config.yaml
n_layer: 10
d_model: 256
n_head: 2
n_kv_head: 2
head_dim: 64
d_mlp: 704
vocab_size: 1231
activation: "reglu"
norm: "layernorm"
norm_place: "peri"
norm_eps: 1e-05
positions: "rope"
rope_base: 10000.0
rope_fraction: 1.0
qk_norm: true
attn_scale: 0.176
bias: "none"
tie_embeddings: true
parallel_block: false
extras: ["capped logits"]
init: "normal"
init_std_qkv: 0.0217
init_std_o: 0.00687
init_std_up: 0.0217
init_std_down: 0.00293
optimizer: "adamw"
lr: 0.00141
beta1: 0.9
beta2: 0.95
weight_decay: 0.06
lr_head: 0.0128
warmup_steps: 588
schedule: "wsd"
decay_fraction: 0.326
decay_shape: "linear"
final_lr_fraction: 0.0
batch_tokens: [16384, 32768, 49152]
seq_len: 256
doc_mask: true
train_tokens: 223300000
steps: 7309
dataset: "wikipedia_en"
MLP neurons of a small language model. Each row is named by its layer, matrix (down: output weights) and neuron, and shows model dimensions 160-255. Each number is 128 + 24 x the weight over its row's rms, rounded and kept within 0 to 255. Numbers have three digits each. A neuron's up and down rows have the sign that makes its largest values positive.
A block is one neuron, or neurons of one layer that tend to fire together. Before each block is what it responds to, as a language model described it from the Wikipedia text at the highest values.

Responds to: Adjective-forming suffix pieces
L5.down175:132125110151137077062116153138131165134123119156152116157077128157108120107186133154127142101129115169133180149156132169152128141118108116113091132107117098133151117165136150115126128157144140130159142115132132140153132102110131160143081123132134096110107098103123125132125156079161116183
L5.down582:132133096144125113115102150187174162141113132115143123116076155137142160139143127116097156119133135129129114166140110112109131125112101139114115122147176095145171149140107122121127115123112115129096137130176127150145154115115058160114086101131147106123110139125092147119142154116145114088

Responds to: Word-initial fragments and article breaks
L7.down123:107107121180111114152127116076142125092125121142112154108106151135100120089156126077109123100141128135155103152125121139134106111140114119137152103110177062091125133153115139140091127150114108130161147162109113141171144160107168100101153155092117118165166131103122130135142112147087106108
L7.down133:125157161138102130150121105098112149115098142120083138180139095136167169107142112130137114138135130127122158141128119115131143088129142123116145119166140065115087132116119126147123124163141118091167138116107122101076136138121123101135086120141121156137108162153131127116157112127153124130
L7.down432:102110126177148119147102149117112169123079129171094184130116146117134117101139177150172136125161109110133075142124102127083127110139133083140108106086103085152175116125119199111116138096121090106103137165118130167127091091125112103143127132093174119171101125159112148124152138099128134084
L7.down473:157134136127134115104123162142154140112127133103158164136104126141138114116149124111102113095152113121114201136118121139131110117160099121137131112117137101105120092144144135109083181114170126135121128145107145145119156101122133117085104133159112157093099135105134147073129118136109149129
L7.down495:140133136137073134134134168121128133153111146101204162105135119113087141138135104124127123122126157104138148126106084094147141127129117085131166128114104110107080125135154141172134099143160157111148138146119105115102113144135124116132160111147095185134156136117125175176140158139131104110
L7.down610:142134140125157081168164096074161133182138140138112134097096158116085122153135155102142138152093099146106121105135104130165140102093132087112171097120114124108100141113095155151116142142144118106135108123145175129147118102123149130146122119117141117133156146096123136133137113148162136139
L7.down630:113152111130152129187158121124113143135073141161107126131116083127111113108131138136140129114120106105147105146109155100116100143164087100173114109168128143082109113149105117132088130083100092146105092123094108125140141134125120140139149134068127104131116159128148155092117125132119122167
L7.down678:120167144120096146157107118124131152117101114106093135111089116103141123072176136111145103131083106129125128113100163140130159114126137101108143144130130126135100163150169133125068142114179094130180105118117175141142130100128174157143178117103126082118071107140148126125128151080162138115

Responds to: Coordinating conjunctions and "or" pieces
L5.down46:117109110160164159129132142101141170096161128098112133099131096179129072099114166124113122129146156136121120147102122130150113114126076112147136156124133104137111127184130136101078128084115111123144103140138150177103121134085148097100115120068095173111120145121104166164084147179140112103
L5.down452:109147128153169105124123137118138118145145131099124166107134128145117095114128126153072147121125112096101129119105120148116162120129111131148135117137102155147069151124125151145155140122093158157161121129105123122116124138128089115118093142141128162148138063104139086120113173114107106085

Responds to: Word-completing suffix pieces
L6.down147:131130119140109147088162106108143117158106138115097155164149133115130182139128102129127156139128113146103120127160151102104150112150135111121134092139131127113143132119106151146085079132101121125118120124115085104142102148122128136117136140176170109137143122129139103111157135095183126120
L6.down252:158111086121143080120126171145134127125138099115174091131119111108123128138122124131118104134164125139157140111125157105107164114103132153134103109148136116124107136163116139103103139109146120153142124129102155097143115114145086138128142161146142099120103087109128169153109161118113155162
L6.down326:123112110127134096116098144103112117149087086136180112136106123092127128115098165167135135126182112097142133142123127128135126106143087139153160095114137143137117133116131071121133118117103109151192165126127129137156165126126076161126126161098144122132117118139136110079134112113104131129
L6.down516:168142129158106144125108105146124128170154135122135141143109122095092128094135088183113116122146115138130187115136149116152106132108139114119167128097148094114116123114141133161126137135095122135125132146147122107133131096112137129131144097099182079125136135095145092107121115114146137123

Responds to: Word-completing suffix pieces
L7.down75:141112128140131129132145152159112158126153128141156188107148161123135096091166131154147138116149131177131255112132135115162131145114124117108120079117099141116155134142170111149123103136151108150134096115113157103138146108123111149116138133110141092161108126103129050128155134087130150153
L7.down85:133087131149126120119142114168107118108133153119171107138095118147097109120130146131108124115151108126148136109133145196109093109140147118127124169083131178124139095125106122142125092160153159124103123151128122113151124136118127142127158137160134125102131090112129104091153141126134149161
L7.down100:103158118125133177120129115131114139154111092146116148144141095145146110121099169138166181159108113138156173167096131125139128137153128167134147099125182126106130108140151122135064093145128134151188159043132181122138099134117124111105128143097170144122134092157147144110151127102137098128
L7.down314:128117120126105156136186122169149101157104130089125135160150102131146126108062148147180163171151125149117127099150136101162145152110085160141129099129134150133154116152178131113134164115125180141129117147136112134156093097159092112176145092145159126086121089114168129093115150117160106112
L7.down376:158137146156129147120124137180161153181109114126144152154132090062142128119137135177130125155165132137152085132164098129168104143122141141151141063102088142155159091117145096134078145103114115151103108147138149143145113105149100160155093103138193135134136098101114091094163134102097154112
L7.down554:115123138108141176146144163153162139117121150129100173126117117160134088145157156126175153108124137071126088112126138130152117148121114122153105163130112107148062098104105108139152148172149170137123110126120110137130152141111110154120142125131134101109125108143099153133114126101155152135
L7.down622:123127126133124163117092134146119158125107116120136142156117088081126114127102128140114120133137156147179113129105129139174153129130126124150208098073150110135144117113116134109122118112128129158173156135130136121137120111093085135116115133143172155111135124134154091093123095164124184150
L7.down650:111188124143130123180113134126109091154130118148116174124119118129120141157119119157093115108091150105132116122130073131138147153106104055151156147139093099127115129135128100135113162160092163127126176143120140142127124137122092133119122165100106175121118133124169162167139095148117142149

Responds to: Ambiguous word-start fragments
L6.down103:113101132135133127131093109158115113154136136180123189143137141126105128151152127091098112109139187128114109121095094136087155045118075081148115147077123121116133140164176166109105119131147125118121129133107102109159148134091182134134101162168144144118162097098118133142131139108087066131
L6.down174:082118093098107138127128113128139106109126139112103182158104129110115079157079150084126175106137118123139113109112103105170143144082114131121112139128186148132083121138095108107106140121150155125196171122166157133162157128123112121133137123098133151125081143149163145103158116108112129108
L6.down654:167130132141195134160135116149125134110149108106135134119091122115117143117110101065153115139113140116169124124131122130149116113125097077102113175148138085105127149154109100110115134139122111123127142094131091153131146113149164094146120144088089141131117131097118146105105132133146106142
L6.down685:115132122178135134121120170134143101163115128128093130096112176149121114086155173134150108115145138110098129115080123137112120105079090137096162173160126133156085155097158128116150132176106122149137079096148124176115132098124128096153152172170120160126130119091069096106128208131123087107